config.toml
num_hidden_layers = 10
hidden_size = 640
num_attention_heads = 4
num_key_value_heads = 4
head_dim = 128
intermediate_size = 1728
vocab_size = 13759
hidden_act = "geglu"
norm = "layernorm"
norm_place = "pre"
norm_eps = 1e-06
positions = "rope"
rope_theta = 10000.0
rope_fraction = 0.25
qk_norm = false
attn_scale = 0.0884
bias = "all"
tie_word_embeddings = false
parallel_block = true
init = "uniform"
init_std_qkv = 0.0105
init_std_o = 0.0117
init_std_up = 0.0105
init_std_down = 0.0
init_mimetic = 0.7
optimizer = "laprop"
learning_rate = 0.000351
beta1 = 0.95
beta2 = 0.95
weight_decay = 0.62
lr_head = 0.00356
max_grad_norm = 0.5
warmup_steps = 221
schedule = "wsd"
decay_fraction = 0.634
decay_shape = "linear"
final_lr_fraction = 0.0
batch_tokens = [32768, 65536, 131072]
max_seq_len = 1024
doc_mask = true
train_tokens = 463400000
max_steps = 6184
dataset = "wikipedia_en"
MLP neurons of a small language model. Each row is named by its layer, matrix (gate and up: input weights) and neuron, and shows model dimensions 426-553. Each number is 128 + 24 x the weight over its row's rms, rounded and kept within 0 to 255. Numbers have three digits each. A neuron's up and down rows have the sign that makes its largest values positive.
A block is one neuron, or neurons of one layer that tend to fire together. Before each block is what it responds to, as a language model described it from the Wikipedia text at the highest values.

Description: Abstract head nouns. Final token of an abstract or mass noun heading a noun phrase, often after "the" and before "of", "was", "and": supply, storage, distribution, ability.
L7.gate50:135102121113173157137088160143123148109117127160107101143122134133131133144114186141101134124157115134126129128129176145133145087143177102117129129124141124142110136165124139132089115116130160120127126120152148132133157095124138102052095128136140123127118142158112203083068114138139059113134124118161124109164103121098138174144139153116100106117100132119147150170111103152103129106117
L7.up50:060122124153167161115120117124163155121137152165115148148136118140138105142092136132099115102144160132153088146120131111124135113144135123144139126134138119104129128116133132155123122154142110151137084114097126126124115112113150153075104113141113113159176085137155137108105114085109123143133151112134089138127123152093118161072166174119101159151103091148150114141136135128102090115095

Description: Verb-ending tokens. Final pieces of verbs, mostly present tense -s or past -ed, that complete a verb before its object, as in distr-acts, kn-ocks, conver-ts.
L5.gate351:119128173158202157173119115147122177126140109138156163094121115185106129144122150132134125120150161119103153094127147153087146106117143147067158135119127071099145113112092115114105115129164130117116128149159160131109147120131139157124128112140140144114138125116131147093128140105162114161159158119124125112144122140135131121104144152157128173126130123140124108119093133115125149136138
L5.up351:122159160127141132136137071138112163144121128129155142064183111130071190162148111149108150116117163116137126092122116104110102071086150134153141157137126133120125126120138131106070129150106135160113120137148180126112137113157137095122108117125132118121118126133107112136127118125134088130171143094178127157125149093118154126124132148127129140173139111126102120094108095085122139136126
L5.gate680:152115125139110119122124105091090137137118115141155151116150138117116128125120087140132104108112199099128111079149138143100112071138167164088139121110108127109078083119108165128091141129112127139166100132122116154135103102137111123101136110097150146175079148121142124173133132102079118149171143104122137149120142094099149126085111150146129157179137105097151145130111139120124129101131
L5.up680:124153133182092196126105133129196110136128178109141096162071144123124133174089125147091152107165113145098172124143102168105114130152128133146129113120164152152162172124115125122135142104150104122095116092130137150089119145132129155154079102144105147148152106107078133122152152131120143144149120119132101103096080145144144170174172143082110165140129081155140099129098116145119134111147
L5.gate765:153128156121097134135136111094129143147104119110128120111111143116099099147121093148120100123135122114110117108165149125086108094143158137122155155121119158120073082120109169125117182131132119113137100098146124163126099143147144125108101122102166132147110146096153136158149144102099116126133135093154118134125143127130158113116153126131150160129136141124129113142166136139158149157102
L5.up765:071142147188121162095124130129118124146125144132169151185134122120153079106086139151109155102156151114123138158142120156165121144195107158106139122151189122121084164148167156175117135075129103130130125128126139132138128181176092117153094141163141111171129114124127124101113154133152157131120140095152091109116135114125145120169137125130073133137107090124157140128102139113138142113145
L5.gate770:145127141156110136130104099124126142149126122122143141116129169125086114144127112163132112108135164139136147076160126158104124086102131154136152131112125131092113071108095179125102117116089138129133107129096120120150087112156096102134112087110138091171096149093146124183178137070113104142160117101117109113146131100126147114114100157115132107146148097120148092165104144110130145151129
L5.up770:070140119149113157090100122130147114109154175132127157136113113148125133117099146126116167127160111128108157141111110143139125132152124143133168123121170125173158196102145093130118125123131092108125130080183149131081123128139146107130134131161121159101133136140079113087097112135137152098147096143131067133111137160126145165171129156146117118113121125132144125125144113093101106128150
L5.gate809:162160113130120124103115107112120141142132109135124151118138167141118109118115098134126122177131144126115144136159130147084123100148133172104158173113113132144121144113101191091103155155123108103150070127096138149122113148112089110125148094146100107183089125129118149145151095135112129143157097143150168113123146095147132150120106166153110139135117131135135094130113132138127158130121
L5.up809:102174127148128168129134128129152124139156151173120142201130148183072153137125127116129142149119105088129150140145142145160120118179151155111135113103153109111161145131159140149105118117105144120123135088136179125130102149149117088124113100118104143141146116149082118160155121124136159122174130137158118097115112154116128156126119118108131148142122068146148087141133105125129152131144
L5.gate821:119127109141120111123140106121133151160110118115158144112109119111112126141132122129120152139135149153136135106136095150131122117122151141120102117106131126092107143128080136123106162138128115125198113149104157130140086136118116134115102125116139185179157131141162126146117102130116122119136136090110172103151127139131137126114122117174125147137107070121148125164106115149131168174159
L5.up821:122161154140106124114151134148155105143108154190139131173096116169136124118111076177086157124094147049131114139128149141170099116144156145109140090176138166152106203131132139168115117087118160117117108100130111156146136133141129104142127078139152087123138169132183124135087130123118154189122122113121084089140136144156128147127119147121108137107107154175116158125090089122143134130109
L5.gate894:136136129125131118088122098134159156139128111126119125121121125143117130141168151090078107116147155126159125137126137144121150087115143131111128107086122090102123103131053204129146118143105144123155144114109136121144125134110105133132158119146139151162106139157109153150178145088113091118141151129129133094111137137108130133093121128141138135150148082103139135153121142146130146115151
L5.up894:121121104122112122151135149117146179157146115189121174139138123141132166112123123136097150111140159112086138120109132144139152147136147136099120120124139146144155166118143112136126114102097140139134106116136106079089110125069132125117116091207107124128147108143144156092132127172118129132167083116158115130135095115122137153140109134088103131117146100155171147100070094067122090138160
L5.gate910:142139117135092134124150072110130139164088104115168123108164120119136108130124110157117091120098153151131141109148141126118134077137157163110129163134131147123129095141112185117136146161112104132161115126133103120142056097172133124108123096147119150168122166104164127139152117122120123165158142074151157124130137123145150136130119158106119132137102140105158112143097125126161136119156
L5.up910:096123145154119143105105076131114124165130132146117110156126117110142148147108111152140130089114144093118147157123142184170137139178097170136146120095139130105180180123122106138148131115127115093106096077130144156122101123123171078141132099120074121138143139177096123083104125168122156164115076099119089123129133132151177107143150113117128137138127110161156080133101074147105118087169
L5.gate1010:138134148149120142101127128134128150154120113148162156189113070122162116152137145146177118122106129119099125123130105095113119112142164132100114129119131134109121101145098159142159135142126127118150130089138132152124130100127104136117135101157135153170134088117100144110154122152091090126125141097078157095138178108127163090136141095136090121123138139141149105157143092154162126117166
L5.up1010:104131139127120149106108103117158144120083138132165141168124093128152142162140133137153159129123140089133134110125135136141116071167157143138144106124124130110121104149143167145178149120120149126129144059171074169085124131148138130142103068148109122164122115115102118125164146138093131137160110080134087121112158106143143115130125136117137138158098126131147127146129116140132130126113
L5.gate1074:145146167140134160143133107110154142159145140114125140145108144139140128113167114141105107115101148115138134118139107137138121120121176133143146124161146162093102105149080151113133116110118104143160123112119153119137071125113074141114149115093116152097102108125163164141122160126185121170103136107124149097167123107133130123130118145105117091117132118123152107147098150165127123149115
L5.up1074:109158119140102162126110113116152105119118116137121099149135122191159152132148081117109159100144108066138116128099142117136106140153152112101158120142168152124171111129132096128116135141125123191159132049135134036140100136173130109116125129149101114163098132121128116124152163140129149150130157120146054100116120162157138129168091135127131146139100137142180113144148128089161135101131
L5.gate1152:117138119132142142148142143129139111168132084111172151171104120110144098139136129165097131142123170135112107106127123107114107114134134121129133104149094148061118090165102175148114147098134169099136147115132146171152102115153116130112125125163133154128120136116127145170147163075111127115146125089105121106124143136146098113123109176126153105087133109099133135117126128123109161145117
L5.up1152:093175115133133135127121138118144105135134097141148137145096100122153140145079120125132148115111130164139118173092123116157144135153120133119222102150204159108125135148153084134172145108177113107084121115168103139132155153149151115084091139103083107084091125161054136124116143138119137120116140137134072106123145133161153173192117167111170106107143140151163110128156123141082148144134
L5.gate1256:152153127146135129125123099116129162170115143179118133131104122093130091091134100145102113139123163131130128082153119099091138108125132142129106124100113155105127098122071160140134146113097161152142138133137139141118097112114112174093147131124109125161105174135125158161178122124110106142139123081112133099151149112138139109123140153134139139149114105121148165151113117117146128121107
L5.up1256:117127195154124165122080178137166104117108095181150149145102122151127128101116144174104185120126128130134125128169154190122169158149139128145123118107160106143137150124156088134134117107137115133131154101132129152122145172098167106127093140157138119150104134126132105097131125123124136135130135127148108138124084156121140148123164139112121143104161085164107161112094096086104120121117
L5.gate1421:167135148121147148139132110167089119127145095111161147123146149113111103129131126150111073153130148127180161115136142144119106142135141142105098171135115115100131074137094138148078089127104130131103126154177164152121119068124126139133118077131136154141131108123109119151108115104135106091155134141126157140132107077145126101081117169090133130093136132126115129144134119078151123134134
L5.up1421:153142098158137124128085130091115121117124149150122147145123159135081129122147132124074154141187138128132144121144130142136151137101120113142099132125169118117118108096122158117096126149156132112141144123122134140108123093131151144090162110170144134128071103105125158102154148138134115152118122114114151125147131087090124143124115147181157156120164166140186120122164117124119146114136
L5.gate1458:163121157145128135153112101125130125128120137157113153099107125114100121124161157177081141127116159134137133124147108127120143099123151131112108124100124124120127114118089163129127145132146137142123159145119154110122075112140110149104152151110106101148143151115112138151166139127141120159156120087121148105161161108130135140138119158121119099127102116114165125160082142115140133120097
L5.up1458:099156149143133132090133137138129119141138109136162156158166097173134151072116104127137144109103106113116109147122150155169135120153092135104142141148154097151130145137192117123128110123143155143154118088135140131172109124105153119117132114161114096137115123183152079103132133142129171114134156133132105095153127157156137088152146146105129125131111133136173114158107116056138095102138
L5.gate1527:148157112152137148120138152087127132127193080101121123162115124130089192131139150126186139134131153157100128165162165125140125112128096123137118121105126112122122144162114146163111144113143131137156145100140144200133122108151142133081138100192146143127116146156130160097129136122104089148143121099165139126148163138138130157162160124122138156156146096124168150112093134122134099161149
L5.up1527:152118100118145147162145166150110143158098110140097138130116127128059142150116156162102133130105114139118147073139105082132155115147219110121119123101121140116128119127099124134108140160110138121145124109123183130121154128110126093106169121123128132149134104117116145123102136126134114110149118076131139131181099129117149167124141129118121088123138115133141141114100132146145111170145
L5.gate1683:123154135155161120126111136110143108155158119117139173133137183135117086104117100138052110128137157131156135135133133147142142110091120110131134119092128133099160092047094113123095096116131133141144133153141130134120121124125103148182116128134094123167090153067131130164139141150108130173147133095154148118128116085184110150117103172105133142151124087145125116120149149098106149161102
L5.up1683:134108144161128130161121135148122124128133143145134133112107119104138153064124130129130137148136097138101133067149088136135154110145118143125112114155190157167128144128091136096100143110108137122109153146171119119109091152091132095066096124121123136121153109133142154122107117146108117122156115127136178132131133103101129119133157134157108145139119151135164159111120121114153097085153

Description: Verb end awaiting object. The final piece of a main verb, often split mid-word and after "to", just before its object or preposition, e.g. penet|rate, publ|ish, bu|y.
L6.gate156:168138140126109095140148109163080148116120099111108154103125109121139136118137125127117084115139125142178130093177099119079119120152054105118115125160108126151125130120109144103108098150083113139103117159103162145121123110143141091136143099166172125094097146106157176173161122120138122121183115139133145092151137106101138124110131128135133169166117153152146139128121148161139116153165
L6.up156:165112124099116121147141118124111152106100108137128127140170171071144144144126131136060156114141153133131131143115117115153153111128159104164096101113149128112155086133136128106118126160136131118158110166114081157113147081130128100085117120135108099143112098153110133149140093121115042141150121073118132127127165066125142122156087164114125100132112105126128123123112140136108170142096
L6.gate399:131133125131109123097113068082138138105101121115105109065139141105138114141149182117123114093132127160141163111155112107101089139104143134097093132136111167110153112164109159094143151152118097153147119076155126117145142089123133148100136137113161176136112120113120126110106130091094086128095143136147148128153115115101099134133107136125178129121123146123153109119096160136172144144115
L6.up399:152114086082125106108149128130126120140104141136113104096132139117123100166136131116124110134134132124144139106090118106030131095112145114114121121157122145175071053120108113092138151122092122131118129150153103135104146119125145120133160142089144122113132157119132155149136109108140095133154128136118161141115153119129094147100159115116136176129148160143124125121149138140124163120132
L6.gate1013:112096148142141123112115107134166170174141180077136158148092118108137109126149124127126114109104177107149173121134130112127141091133154102118085125128163175137133119105105131113121112130181141122157127117149086137146117090137134132142110114146122127166139155077123116152083171124136136115124137160150129071132128102114140143094092144084147179121152149107093117166104128145129112145100
L6.up1013:121157141124110161137121126171096107099131111136178122127112152123126146167158170162140202141154102169125116106138104136116125090134135153093151151139103111139110128158138161146164152131137113112110139122116099138135150128149134137095090104118135144158125110128099138145180112081086110192143114076119145111137156139124115145139142105147103137133135112068138116101123169115114138134098
L6.gate1659:139128103183152126158151102111147143170138114112126165120142123166115153115178138120090113111127178130122140152156127134123125163137147096126121151129132098131140077132110174109139124093121126109178109128160109128125073129108119130132110091141130112141131110083186115123142132130149125115124131137160090153147135090156123169128136153104143135146097143158121091108134130130063132148085
L6.up1659:104121120102120132143116125122101123095132115101111162079144126108113130150147123130119117123122126128156120130072119128099095116105153104129131121157125154120104097147082164091089121144109073126102133131146151107133124164139179127101084099166161121161078156159144152168163127075111134164109154084095175124169170101127115127101102158172127179111110139148132155143133124120128093144132

Description: Transitive verb completions. Final piece of a verb that takes a direct object, often after "to", "and" or "by", as in trick, supports, translate, protecting.
L7.gate677:154121129124110148093126079157120147133084152137116135114096094138086127133143100115134133166066148099156135136157161105093137129153134147138082119113068113094124134101129148127160155111124144116149129133099159186148129117133122150127139146135115149165118154140142153160158110095069130163145145082122153139124145105136139091126177136128138133114109122113118144118138102129135112122093
L7.up677:107139158149116129133105109132193088136118121132137136114087090137146120102131182145151152118154159095110139143085078123105139103105124128106136160138121124097131165140148123128152125047225143110129110089159125122128139076137153103131108106178106091118126144124097117126145143145103126137132112121157093125137117109113149184135143150145119124152128150120147110153131095176121106108125

Description: Head nouns after "the". Final piece of a noun right after "the" or "a", usually followed by "of", "and" or a verb, such as meaning, site, reaches.
L5.gate111:151133164134125092136130179072131105111138122155115127106142079107107126116101114140159157158145094143134160124081168138139132138089104132124118136166134134165158130140157149144159144138162127088134098128171165142109160156079148132116141115124200131134132104187119153117174118204135088127112113136158145100143141100136118143126162132100123162087131158109144125160157117114135134121182
L5.up111:135128178118099133114106175098154085101136131124108106161127097155123113146113136131139190124141098157129148143130116161146092104084096097095139125128132132154147121146143102135137137142167137080107175093195129133140155142084154100120109116122142146164122098156119125089110155182099122142135146156131108110190146144107164147129169145126158138166138141147115123125137110059120088067167
L5.gate124:092127107162135173157105114110118123128141113112111168148142152134122185103136141133140136126144095118120168144112113101089141131124125124082119144126134117145123146080116109127140124126075123076098128078164112105112148102063140141148132120155165167119095106135105123084147144099103128157144100094125168152129117159095174123099129193150177126111140145147135132122171154108118122127162
L5.up124:124124120084144146136125138121132119125134111118113106134121111178193089133123139122108132161101110162114207158104167122132130128135132129171176113125114115135158118139106116110116139129140100114140132144123151107139160167175124106163156164145135113145107108131091138116124122121081143102082176152148089147072135153100111166121092149126135117107153139128103098142141170131117147121153
L5.gate158:142131150154112162135103129138189109088117089143119114122154137120095161166131137134158121143083117134157188143135174116143140135132161158133111124054159084153205099165119111127134160085122146140173125089158140182109127101121152117103118106108121136168127120159114126108140083106141155112120107120148106126129161119149162162082126124087147164152119123110148109130116130126138109141139
L5.up158:087116144143138149153141139132122142161164154144149130158107113116144092144116134138137164093164115120134061128100110131121131141135153124149189089159106123105122134123150094113152099114145123130128134163069135089128109108110128135137127134153113123112144127112104129146146143138137136112138118169092117103090086166117136119117091106138122096114116106160105154121127158118148156134124
L5.gate170:139139111117110152102146086150135109167140117131117158172138138119158132144101142114160136106150119093129139129138130145143091057121165175105150131135143111075126128140129183159101136133128113114107136100055134134141155076127144148139168117168107120153121124182122137167131162136106133147162119113185099152125154160113149140092141130126086148100136123084118103119136100132089113110120
L5.up170:092167149138139153154102146116131105107121201126159127140134129145129106079127187141087118125135107111124158134099148155094156144137117103131136104115128061102139119132151136116141162087130109125112124140167111185146139138142153151107127138133139110131158051119086172125142144125162112131161117133145159136091134171120160164101131138075122126152071111114103118132116126160094155113152
L5.gate460:125125118131126146109121169113155107098148142111131129126120126094114112143113124086165169140104093167121098151147150150143144144138139132115144121105136134149162154154195128151108125093164097079100155099167142137051167169113128103089130158135170121129155099149084150100137132129087153152125098120140100178133123152140136159103145120106112176086139107126122136111109085116127133129133
L5.up460:112130149119135134110112129121114074116108116136082117129098123095135149131149166141109114131139129179081167104111128144109123122156134128182149135146137133101155148151137130144101152150140140139132160119114166118102106136133163144106128114128122121158132105143097177112137158177156147145146116156138106101151118131162115132148133073102121154106143098123140054139126116117126103096134
L5.gate516:121135118140162152131121155147115116087092105095130129082123168128138094107140151117118111100133125142136137118127108092110096060126160099149142157097126111114148131123137123109133138130141112112118143153167095160093160113144126150075157107145144089127169097103143144153121132099104107177154114094110139146136121144128143127109121167114116135157086146113134149113153167116109086145104
L5.up516:138143163093162142168133134106112114071148096130101107128109141184160112144122139116135148146111111118151140104093147100081151136148178104166137117103157097115145101163131115068111126141110169107090147134112088108084161133110135099108158128103153074110153125167081139133151117129149110172138084184137119118125148130083140134134106148122149107124159132113116130125163114094122131123156
L5.gate652:087117128139157133094129141135143131132125104141101111124126139168150087137120149075132103187109122136093100132134160107091140147138124132104168144170092150148127137110111111113132143107176149143097143125112166124142144107134145131132118170158148105130138067107142154104144136172141147166119177130112127120113123154119128213116167152100131152144159121129123082129164154136120146140162
L5.up652:127132100112145119131113071087123164129120128118153153111118114104106112119140140104088130128128138105139112100135120110108119113109116157133168138148144127110097152124104167153125126141107108143116111116171108128078177091200125147143085094176153123124149133110114156143147112174130100207133134095157110151129149125119146121119094182154122135142102082201164111100137149148129088123111
L5.gate757:118168127127135108104116142150117158116125109142171158152147137138148117129070123136131141106138124143151104134118148151134136113131068127096138136135119099092139118110063163172108101138117159076124147114076149114110126114106110115135126092138128166111155097151099127145155165138122164140149133131093127115122124150107122143089130112152098127132135124121118105117129126125113102143111
L5.up757:121146113138172137114115133175098135140139150131150121140166111149125149096110130127159129154126108134115106121142167176132140089181134133126167130121159121141133105167128110109103137111158145130150137131097176151137120083138126108154123142120141133159161133134102120111136168144118155160157139128144172187098082139135110167114141132088087167125111095152136123122118116093131116166121
L5.gate955:121133151142157159137115161144159136123172114100115127143126118178092125152102157126148134140099089122128190116095146158145145133169114109112141160099172078121183145144163145147155145123166112130118102098130148130133157141120151154135130119126157130151119106123119165106131147100123154099115115153117138124122145136083178153129171106127060179094160104082109123116122121146115110143147
L5.up955:120108126142113145143149136121158105159105131147102129143054124165123109134143121123112130126129197147140138103151120124091093105123142132117117112116134105137099120105097149125116128108107160127109134114141105195118129105155107110129146110156127112153086154135158133164144133120138122136159134095152108117122124108097109152124146183134169188194106094140139123142124145164112150118093
L5.gate991:117137128133138125133155103130116123151147090120126201104112105134087157098123126137139113117107154114142127131117138158115128119148084111144128122112118136180112157148125147141066141098112138130111143119136137182102123138140137120099178142135151079115121125173150182120136092111135128117159112111110128128115143126135154151110124161122141136150156113117096152086165119171149135086170
L5.up991:032127085159123186114097143125158161102131106121118130129147111155133158099114151139114135121093163110121139122092121142123130096168109149214119140092146133124157124144169114121108168112133138111108142105131134123159119140123134175122139115159118105157148128108126147130147182141156150119138155095146099138142135152168172154081149152136125154129130075127132129141137123129168105121150
L5.gate1140:127116153149134137137114099093130129131170144106094121173149132146101145132100112132112117134080112160173110140140150140131154140121121124125165109099127147155152135124147122149125107131111142072114122126151128156120123117168136110140138101151128168122130155122110184109112127118121089118122127133116112092133133110131137121116136130124091198117112114108106172117100122118137133116124
L5.up1140:067126128110137160117124160114145117120116150121117094118128131131185100125131120106154095115147094136115097147060163124100099101152125140138154152148125138126113124167117117113143157149166115133129141105120119100095174193162106132144112185132090117112163132126108108123118114164116135178131121124142140147106156134111159187158174141098119116102123128140114125143119150126123137082122
L5.gate1301:118079161117096115148109134186143153111143163167111136105159081153129153118118120112113105150073138150128140132144157108115130131138100130129150161122101157154092128159131113134132131136188127115154114117115117176098137131126113108141130120120141126093163116092089163085104083127123127152126147130137105159106110106154119163136148136108128139155127116136068144139136147152160115115110
L5.up1301:109119162115148140145144152176124105124160174166098149185167107156110155105151124153141121156082154124138141143146146156154136152117128122120118149124122135143139167148128107123152113156159103109139169128120132116111116160083154133124114129139116122113151099152121134139121107174147138114124133119124123130142126139093098147145105123129100103107144115112115131136116120115112106126127
L5.gate1396:127130159136133193122097150130129155113155106130151151152131099176132133144185115106165126169112146117111131142142188105185132143136090104106158122120137120101143119127152101124112144150115148119136111098176135124115124136153165139117148124116129122159125138178135116100124145111160129128118103139104157113104133133106061093097111103164128137134129143104095146127133094122150129082157
L5.up1396:109117150113120106118130137086111141127137143155140102151200094164125163153112114088162149148129073128121111184125182164131153184137070163124156138132122143118124155122143108146148141132142154109102122095166140122137177129107144137140101145124151104128124107122108131136132146121104133113088150127146124127086144181081138153128147124123093106116130140111117117126133126116136106095159
L5.gate1584:130122167155148124081097097169139133080127164140125122205121074139104132120109174138153165117132113118138165167163153173112146131141125129148135124088158105129161162130112137128094117146128155087127169116145164129133154133118158149077121107158145133128112142111080152118117137169131139123131123145150101143142120164116121136119171141091103125152106085110128124129108113164125087100109
L5.up1584:112150123115109169087135082121160072147125109079137092111161193160162133153093132140175154108121091167117096097097140123113080054133150146124131130144112143110100144126130150151135160163116101128112200118135111133109145082139144167136127091069134077154117093125130119130167154159097120132149126127143125096125115121114133171143162103126130095166110105127120109163140168110132116078114
L5.gate1590:126164151164136159134118124159167144126111130128116126128154084170113157165143124146147205164121137101128114118133126122132145086158140138131153138093122130131154174090166148125152150100139137110106156115145102170108147110131155111110106106121131083123144148102097112120150189128115170106134130115133115124139096159118146133070137155136128172150121109135131115143104139131110092104121
L5.up1590:114092142134162145136131140156122093104126114183119146081077097131106112113117162184151150120146157133128133144114144133110093155123143117146147128129147149142118138109153124136131129116166138142097170123161101152096149127111150141102140127121142099138139097173125173101134110163134097112159141117128127132118112125112141167129147138101115134117128114172114142072139148112090147094163
L5.gate1727:089106149135121109158067121103185125149145175148119090168137109135136131102142116146138163130128123094148144150139114131116133106149116116115119087148102109117153156157109101156149118110112134097143138096143085165116129132118112124125127057153116119156156116144139144101134155123134164122123126114139167082107129099122086124106145116119155165119095107104149153132115079130095127128165
L5.up1727:129114153133136122103126119141141103126118108145117143138139124114112115143128177105150116148099078144135111117087125102120126131150148138112152120110100137132118107148146124133130128090131130107165089119130135161156120122111136105062143138138106110118102103115115155076113125116116131086109103175113106091062119179134124140137119120107112098131116147113137139119095153154075127126080

Description: Noun phrase heads. Final word pieces completing a noun, often a plural one after "the", right before a verb or preposition, such as loc-als, ston-es, t-anks.
L6.gate204:118142115138120107154123112126105131124148110123149176127115118090098129112135145099136184105125111114141140126150137130147194126136163105117115142112146120119137116128113148099126118096161120114142133123125135155131147121124158134149117076186116115137119117148115146103131135114111144127131117102107156144142141157155138137129112128152146140128116104074156152097114130151086155190155
L6.up204:085090084104115125098148124110105166139171147116099121161179119128147135123119122109147116126154117178105101151141145117114112075147088127140114116081143121130117110139136120117101119140124148101156159138055136135147139115156129126177101094155155135133075142159105120128100114148105136106135108104160128139080113128137123137149112114155135107122082132144073106121156163109151116096143
L6.gate1110:111101130088115067125117134137121132146123143145096124140163102107111100138132107156107120128108134102099122105119158121135123138144141167153158120128148101109121101148129107128121116120180147082105134127131156148096099146137073162139150112137105159107118142157134133113132155133116127104054106119147142143147116124136122161136114122089133136175131106091110141130088050095095107110135
L6.up1110:148141171134139183114146139163144096137189143130133105136123089131141157109144116118106154155142075148138120136115127130119126148111109162100134085127171135094150121150144114151147107102160136090098136144122106147127097111095121148096163117152108144089121077123099141126133162097181195121173127113178121138125131158125117164130142121109130095139129107114140106161144111097137108145124
L6.gate1438:071149146133142116089124119108120142135163152078129150148109130150110138117105120124117170127138123104121054143159156151162143145147129113169128128117149093104113143154116118152144123105142120134145128119097129109131140111118142137094117092108141114056104050154122132150175077123133138152143083112140124179110115143155117122101096137118122106120141114155114114138137129158169132139103
L6.up1438:118141147137143142112101143116154128107144109134105154124083086146136187097121139118122139122157163149137149110145093130088109143148122102191158139107159144118120119110111108136132149142158139117118099141136132078132169098130126132128117124149115146152165129141095144115097130123067121131123146149176069159109126117119155204120151170120141147097104104122096085165105141152142119129122
L6.gate1690:139121106106157120146152151145124190140156153114120166141119130140117134037125103142116111129141130092110097129111103140118164090134112126164134132135144086134125144114114145127105139108174122143086114122141142075117147112119101173135109088138165135121092105152160158099144135125173161127134132128139119156187132129135123138110152122131105174135127097108147134117128148121076101112172
L6.up1690:112119122110140137131130140179116166119164143126144117120116109148115142040124116140127161141116134068122080127122121142157182078148095166164131120131177111125128129145126135121125136140139130138092146105127135093113167117128129136141102088162124113132123091159117137102144142131141170096159101124161097142156093156154210161136143135139152117123117069110126106145108116102108108096149